{"n_layer": 13, "d_model": 384, "n_kv_head": 2, "activation": "swiglu", "qk_norm": false, "parallel_block": false, "init": "uniform", "init_std_qkv": 0.0387, "optimizer": "adamw", "warmup_steps": 590, "decay_fraction": 0.776, "batch_tokens": 131072, "z_loss": 1e-05, "steps": 7069, "dataset": "wikipedia_en"}
MLP neurons of a small language model. Each row is named by its layer, matrix (gate and up: input weights; down: output weights) and neuron, and shows model dimensions 32-287. Each number is 500 + 50 x the weight over its row's rms, rounded and kept within 0 to 999. Numbers have three digits each. A neuron's up and down rows have the sign that makes its largest values positive.
Before each neuron's rows, "fires before" lists the tokens most often just after its 100 highest values on Wikipedia text that the model never trained on.

fires before: "\n"
L5.gate486:448485483480514595416543519480549382547518566478566462566367466510439511532571427595507480533545508534605510466455529514488471483488512574605555516521482488559499495464410418544501520532495548477392472478425424408429546481494555571348456464475571509434399527539519460513513508487486450497425567558468578508465428524489464505534515449536554466474487513489480494473424457434571487522419470564528487508516515563542526481557488567526466590503492496425519504422527538465543371450372515480514514487499464490479529599542501410445527474422522458477483550421534446496591545459481468505455507552472526544433529444587579596441490518402500553454549459535536324523451482566512537393549470532562530495472500509419521454511499527483533441471533568453463486511549486446541584465507544
L5.up486:449560513540533510382578461537459499446542549540494500494521614522428500509548482584457546522511572457528470435550592551509529462446605554516459512437529529589423461413531501562457488404395490486511495524474523441429489555517482505445466486381530472459540489511539493597486606554444520467558548491622554503563470569464631467465514501384430524552601496513428496565442533454494510445520530515476581501508453421454570548541431513471583428549416520526475593512540491586515465448512499418521498452435557528577431479542559439494494468456481465484545449568541468486525386499429559570488431508505470523487477528449546510480416508492562492588491572474508543501542671525546573557635551533549401515400514463513469442522502445521538399567482542509467451459571516547443556521525443
L5.down486:479488548545544610480491522502487450548449519399527540487549470427516558480479409403486552526518520482482550532455514547557506527547494455447525596479392452464628496484448507535517492486413474512403424488460550433480495480571509387480513401547500459547480452502406541485507449491402518429531432530538516448471522464497443472552497496527572578395590541509524480490550490450505537508477531489450438454476533517584506497511557487558421538471479418452484459523526530446525455411490542514486532545487465477448514412439473551420524442504463564501506666498438462574439568545430486436540622479521466540521499511547575422492540442528539561513461437550509485487440423472488510460422472534486505481455494569471505426364486460503480537484480435485537446512356471454527557502417569

fires before: " |", " Candidate", "===", " ==="
L10.gate962:503515573433547525639507480518487491513490484481540567591516527527521491537428529493481512514504499455438516487478573480520461493431544517482554523515463514390543473532492496582526538506479518546570574504488567468494557464340467516596559617464571492540530553562476546517468495447557408449544435533490604415646532485481554442536391486595544503479580444444511428510464484480553429495418428440460509459476633562486482517480568500512610546498482519461433568531512478499454496544568506459471466514450587597503514440463557499462561432518503524511525515534479468452494551517477491556403479513521563498485453507385433476541417499496544417485569488463528608474499447518574480553469377443537511518458518520554478551396441523485539486425491576451531531493501450447544535535519558
L10.up962:389583435429475414523572522476561460440515602534490524507518443498614441465487544525515448490511599524500494570469467524450497557429475460478555465547496486430468506433545509563521582545549444439490497486453568515404428513521443461449479564533539439533455522514457578583532482465560462476497552448493492545512354440472488452538512536443489416481409454502439449568415571475477531403456424428510492452464487546562501428473557458447492451497521522456531536538514418460504383508430583473446551513468476627432548559529463518581568464485483470493499471504446554456638569514539526499590538494467439530540477462559558484448461426478543466572528640565523552491516485537554491523525519548465581524487493478452485540554435516463434576547502559584484436596502396423510500461478552
L10.down962:430544456511409476541494482459366484471537501465420460519486542527488471478492484446607494376564590531617514437513450480458491543469574512520514519569463477541489488402475476447532415505464511443492498468465513607459551540571471551470472513530442522482491458480445585525581491532471570545530526488462491518493329447522486497544556522581482458538491506473482476491468477504468503362492553482512546466500398562519514496475502515452484523501542499506466466506537460421521421507475463433480512466441440497524552559543509390465489567549499464476422419474484597493508557435520583448532429494583539521453444549473493496489503497516540632468562492496392533523401550529526508590505458458562493534514485527549538523577460424476514511443546448421519471470498541484449559485545484

fires before: " |", " (", " ", "\n"
L8.gate223:555525438497401506448515538431521591461520539395532489570418550461561485581608515545514492538526637478473505567470468505575429519506572504497559426526619459497546531468489514541423459405442466557503577458537511493473589531494492493501530470576523417570522503604558486571507431542512463496479570590479546474504471484514453506555439552590563490531457482469415548535515595468495572641544509527597511559523488496501478540483482521490497465495484528545528547469525465554430395485616458482521486456543595563591407562429488521480480540605524513475472458473546496501463552442484506434550494539561489558579491460557541457484530436482498408508463562580532530513514463430495477573647538478483493520467427434456483468488531451509602618523481500526422520474356492577544455504516500
L8.up223:576567452479541513445518435505516560426432498505449487518545561460516445464522533492539535539589558529527503451601413458467460460439558527480580437415562487520451583419514469646523555551459530525540518358624445433442513538484521588497507533495424471542448543539455533514532482479502417495401480486563526541559481413462420486459524531437504394518380437602537494591544411575461453456432519498406500440536557471432435522469425460519445447573401563487475523507467525473467574368491445521568464545494531503472390496516510483556486522530531444502504501559488538541497494514540471400549420506436441472554433545501534472557458453480583505456543515575561512567541453549521509478431461560560501564533444529496463478453533536505590508457519497405536522499442398620508533552419535
L8.down223:509490538576499572557592492550377570455455449473530479526539504510460452439607528523498384486466599478422510491509497491491458456680470482533487417504605446509369544387485472498463444483439452511518544523477512398461458484496486526415471478545492468525569487544492483572565487472363519520425480491550529531435442475475591412508523487478558511473505419455572505549544469474540506563499434453514527570506520423431429432409493492474441530473528509516551519530539514569573552513527586428456499469585466537517529566446553495560511540530548502456513582563558546488503518507482462400466631511559510439503478489558582545562424537389516420582489559573448523522458462574527522427478515447553520526487487501462473560411440518531511534493572517558491480482543580479490516433557419

fires before: "\n"
L8.gate871:450536445632420501474521395548460593389517541448582438548508525386427393499509427541533451553542487427571377486393423483463538389475416531465507437493495592462495446416470383479511517480515512548525511496487483452466598497558452610523434464484479613472470546453484563552587514608478412513437460469552525577489422479500565501468475433419504454459499554532445520444469486559464496445468542545535474480513510409485498523444513498458410497490491464537517578543474513536564461387535517516427530443504502540537396501518528553439515537559452478521439515452445476502561499452521477523518562490566527453499483512542562469457475511416504480556466484596552496580585576510499547472492553514547438518425463489485470471464393494495528497506524605454469475538507511474504507572461455
L8.up871:504488504545565597445514458490567483545376573485515443582477605557505466510485584496531462542432446417490469522515434552534495518412586498588516487543460555473420434479440388544455493581527624495456520415457465426510502516529513460523421422577513517435487550446559469626395506394476432528463495492553408558456541423439538542486451488415525470522549518506504408439521486427452479514519462525452486501517534461537597438495503456404514422470518475512466543469453520502557510504508493490490532485621502499557460480498518553393491524490546532461484548486514470532415485424502476461444497467514515482391494508512537456491473455517568431454411469642497480501475522602488513564533547475555504479563474547571415475553440479511528535415571401514450503470363555512482618619467562
L8.down871:572474508522468588553508517450423551448517432519516561504520545590510450441523543443435472514469440418492493462597435591456467491481485464518457528529527499457509443377526485490481570504461561514420505433482403448468468418536496488450483482527508482406495496447523471511446486582116451525519464486530498432535520404536545442523501492453481458499511510518494572416477506468469514504492456500488567593527505490579514487518516385487445534437578470486475525480474513462498498589492524508540498560561453426523466498541561505505507553524448485508494463543579472484450483468492542499476494527493490463486546556468548497497454565516586503497453514532541484482427489522553505484408502492481483480496414466565454541429503390560566509561489428504550540497508550569554469488468480

fires before: "\n"
L5.gate445:455443448464398508502512496538579568452617468477494601422511502462576507559534497466501551527477548490517474504429507536460462501484455554522523485478485543426443511460390486441493602500493489546541523585509533487524401454476535427402497470562472398517504495496484484493530464447529499449482492417466392526517548383494460445478531467533494434479604455548458479529530516516447475491494484632506552559469628409514437438549484428623470535482619487483489452493496463464519379526458630618529445484462462532467423528467470559546523551518459566490387478461532429528506445498487509458569510485506560533514538551460540513574462533442629492512502549563477582407486590508492480476492486517476423519488495524492419526407512469545490490510562480509513540525514528544515526536398528
L5.up445:535580526521445519444508585495470450466456474491481404587483531601492523511519471556565497582469477524508654482508488442461553651559427580562502485457486515564543436426544522463489490497498590545510477517500537383496542535599522620449525461547469489448508457515592563528538516457452425509502473514534431562461635447454506482589514531509516473496483530497494537473537461540547437452563512419545570437519478463480453475466466444466513505530532584494438532453506540560437586479494562501563543488476512482593471559527480478494596555495585545441455488508608454541416493549420564522454488449533517492588519479616592472456459527518507539589333589435491523391604494546415501547529494413443370471495500475595467448473600527532483507404586444532470573513490563511589461532466447
L5.down445:484511530626544465545553559519481518520474557504580519511501492472478512422515498573494450498532464459542523492555476438495562496476454506547519517480499380473459388501473550495505453477455546509423493475482467400494447514554507486573475527436540534505588455559510447461463579466355515664543370478513509518465456532500587565588548503508487432568468530444446558524501465545520534543500442391566472487495469544441451531420485435496510513522552555420434543509434521494545491588543500471531502469457531434433486604475427555537498471458475445493546463587541571457465543495491469525477470539476552445402409604538511477455461522468479451401404398570457414610474490480457547484391477550526457442399483433484570422499487498484536549531437445556494472522485568471521450460503448

fires before: "\n", " to", " the"
L6.gate198:558527435521496444525400464475428509567470525557535525473462523519583452452456461577518544602481440500541540508468511511550464585471539506524486490532506620503475551560374409507467551481448576548437503446508547468542503605542422514473417423467538600449517495577483570470585491461509455513418570577499501590511456528490485562536474577511512463509474576547475485484535422533468427502553517463524450637585483455471573526507520402475524510518549459436414509491452440478494534533457485512561542438440424601514449507573497529506478503501486413538455497588589410512553472467389408402581452458532555550603497460469512516549412493503539585482488617536473572405508510435519507553452507579474471447519471559568440478535450484516407428540427471576560485478471496456453386513469536
L6.up198:581460466556488454472582472592492430509508428446576533490532499502565483566600546579487528538562470396567493470474474614515453498466540495427440533512411541412468516474559455473467453501517525502480506586475540352484558551464568490482528508436527488515384474502552524484452569417525565438502556475440513510508456497451438481478470496574514447480526489545441485429457473514498476468515516512390418470451605532435497593555561534453578469448491600474409479585473532524481571528469491433471517591537439502517413533520569536541467510388534566557453487555460461587515492463429456466490486557470468456578558499597538465530436456412568550493459569526561437474462505528429444517414416502531454518559440415539511499527497483532481458530555487483466489469613475458469433539441533
L6.down198:584492458532553510389462536482457527512486456513465502478505412438482529606501483458528452505455438527474547487520546525569558538501543573501435492522512606533493517415528441462528606528510466515455503561510538488510496410488453504512383439555504426577598487467543473507517465540395512482436519483490564456514547526437533509600539398524558482592477427554365561521438474489583603561481493499487533559544486534498493537511489484577516576439461467450390536556517493542513425541501554503579540469418540475595391440448433588539523475447519486540522572481554402535562539542526482465429545501555477542523452512483600416445531533410552444472507497511407397435463586509620490553571529466510483504486475551546543445531493531515519443483525572408499575574575511553487528523502484

fires before: "\n", " "
L9.gate108:565566514440452554585421545490498504508425504492491517549524435466502471592537430469460598528492555465514528472535496526529492399514509490569574596442500592510507516438408543512469551507473461523539460417447528532461507521484583449489430413553492475442514496495519505484428433501500488557569474485499507565493574527484514457519531485543555454541455524448507501547418485425511449478517450412476484557455567449424499477496530504581477465486576514433531596498476551427511491467488615497521470508479563497561575537587555478533497510442527482567511553541618433437506465505497559536458538512565496503413459526555598468514379546474582462407458448512574531467586465502447442409538460548598518624579500568522527362474508426482525393524386388520515491536503540571571503439520497
L9.up108:564559525452413500384477515550508466525413420509565495444489508524543546478499495511515595487475502520471543503614489498525524418562610442576544449461445534438493388467473483461518509582527552595572538468541588410546488528566563492514521517492401483549474486530471441542524468470513432495359477517446520507476443482457562533498474518426486544455504564572436562496477483514434518517488568483548552619497584469487478491424594481575488540591540450495467544542530459517614563409472498557458478422502526460417458469471416500471528416589467517506517526494437508512492522557496458555433532560446449593498455467534486461489440594484550524507504413625540492530562565547533577554465519582539457468416406470418568562519458488526528467565552446481403576438445527468528484583406479
L9.down108:456483463468450496416504498445484488559430559460629462546473509417475555485598496450470499510595479391450538479512502466531535516617487469544596480490565516540618438521500489531464499491472503521431554562380607484523470468493467484521605514533516491549535497477568425477524470552266454566460496535530479479474490484495459492637467486490523506515439575587512552487444526496504532524479444518484466642526489438490490492492490501593562518519504507498490620576591564448505490406463453410482575532536487535461499492472553603555536572529448574549567587491364504436505548472523524411508495484568459536431528532509496568462521491510519330479466533499515464454559538545544545494509478561502433603462488445479475384487426418544469495523442494459465502473542487498542508523521449

fires before: "\n", " The", " It"
L10.gate449:518416555525547396485557435541531608503492441433491506479594398446508456536437556536412524597475486464514451516633528448488513452438420451535581462418469439558454475426504543457479484531570536554530479491563426523499478494497427583441495433541467557453487514498485502567559426422547464474499460561518495533489548518383507482483442532563507546473390478543465544511519471479548534583483545467430494502479608549417443502395504505539475488501438481498466387489480469492439475512452494507508481547434406465501434552573601492509519487437455371601542491471489501489441461416496592461466460409549462448537492447570496525505475450507441560439552533566562453504421393451478533534556523574489457526467484463406451489377521481426535530487606580528441455449501514526388401619435512
L10.up449:420440503521502558493555493471522450561565527525511498537481473594573441472424554407467476501582461532519474604523410506522495498482495509549595518514466459439470389493483476423504525376400523553532541521592534508472437501501480479442512472504535558445448511518507524575436509475487514352552536445442488484477465471476503498543546460506519443489459546586513451498524424478542475576538523446566529480490478429458436524439411518465428489418478536583572445474509502447428530444442610489571415481501548497458518563545536476473540445498460528555486500575475493488395453403476543507559525505471506425604566546454482549510528462430541471529465479491577480447440555450427440454512444508500446506401540520536502506444448413417546561470528504484411441550543536590613546595508459
L10.down449:390505545490500450505482536479483576510430431506418569515536504527558444439559597519447525477505531474431477501510461486478488527568613561599462509524468566453477483562488484587406477447506510488493491442415566459429557569477513476521518584522515510479464510553480493399488430523283477512472480507453440452493562488513491434684544594519570496459495487421546490570521542432439446542499553494521495507514499478609532549480480459547471494462564542541475516503532476429531585402477443524498518552486516538480525481469505424437505538407482651495572611472468401534606376512521586484515514475591536565542436604575486459487538435422605552540537457543494467514618538402510508447423490435500514535547509485515522548490621465485515540536516462497477540521412522522541486526483464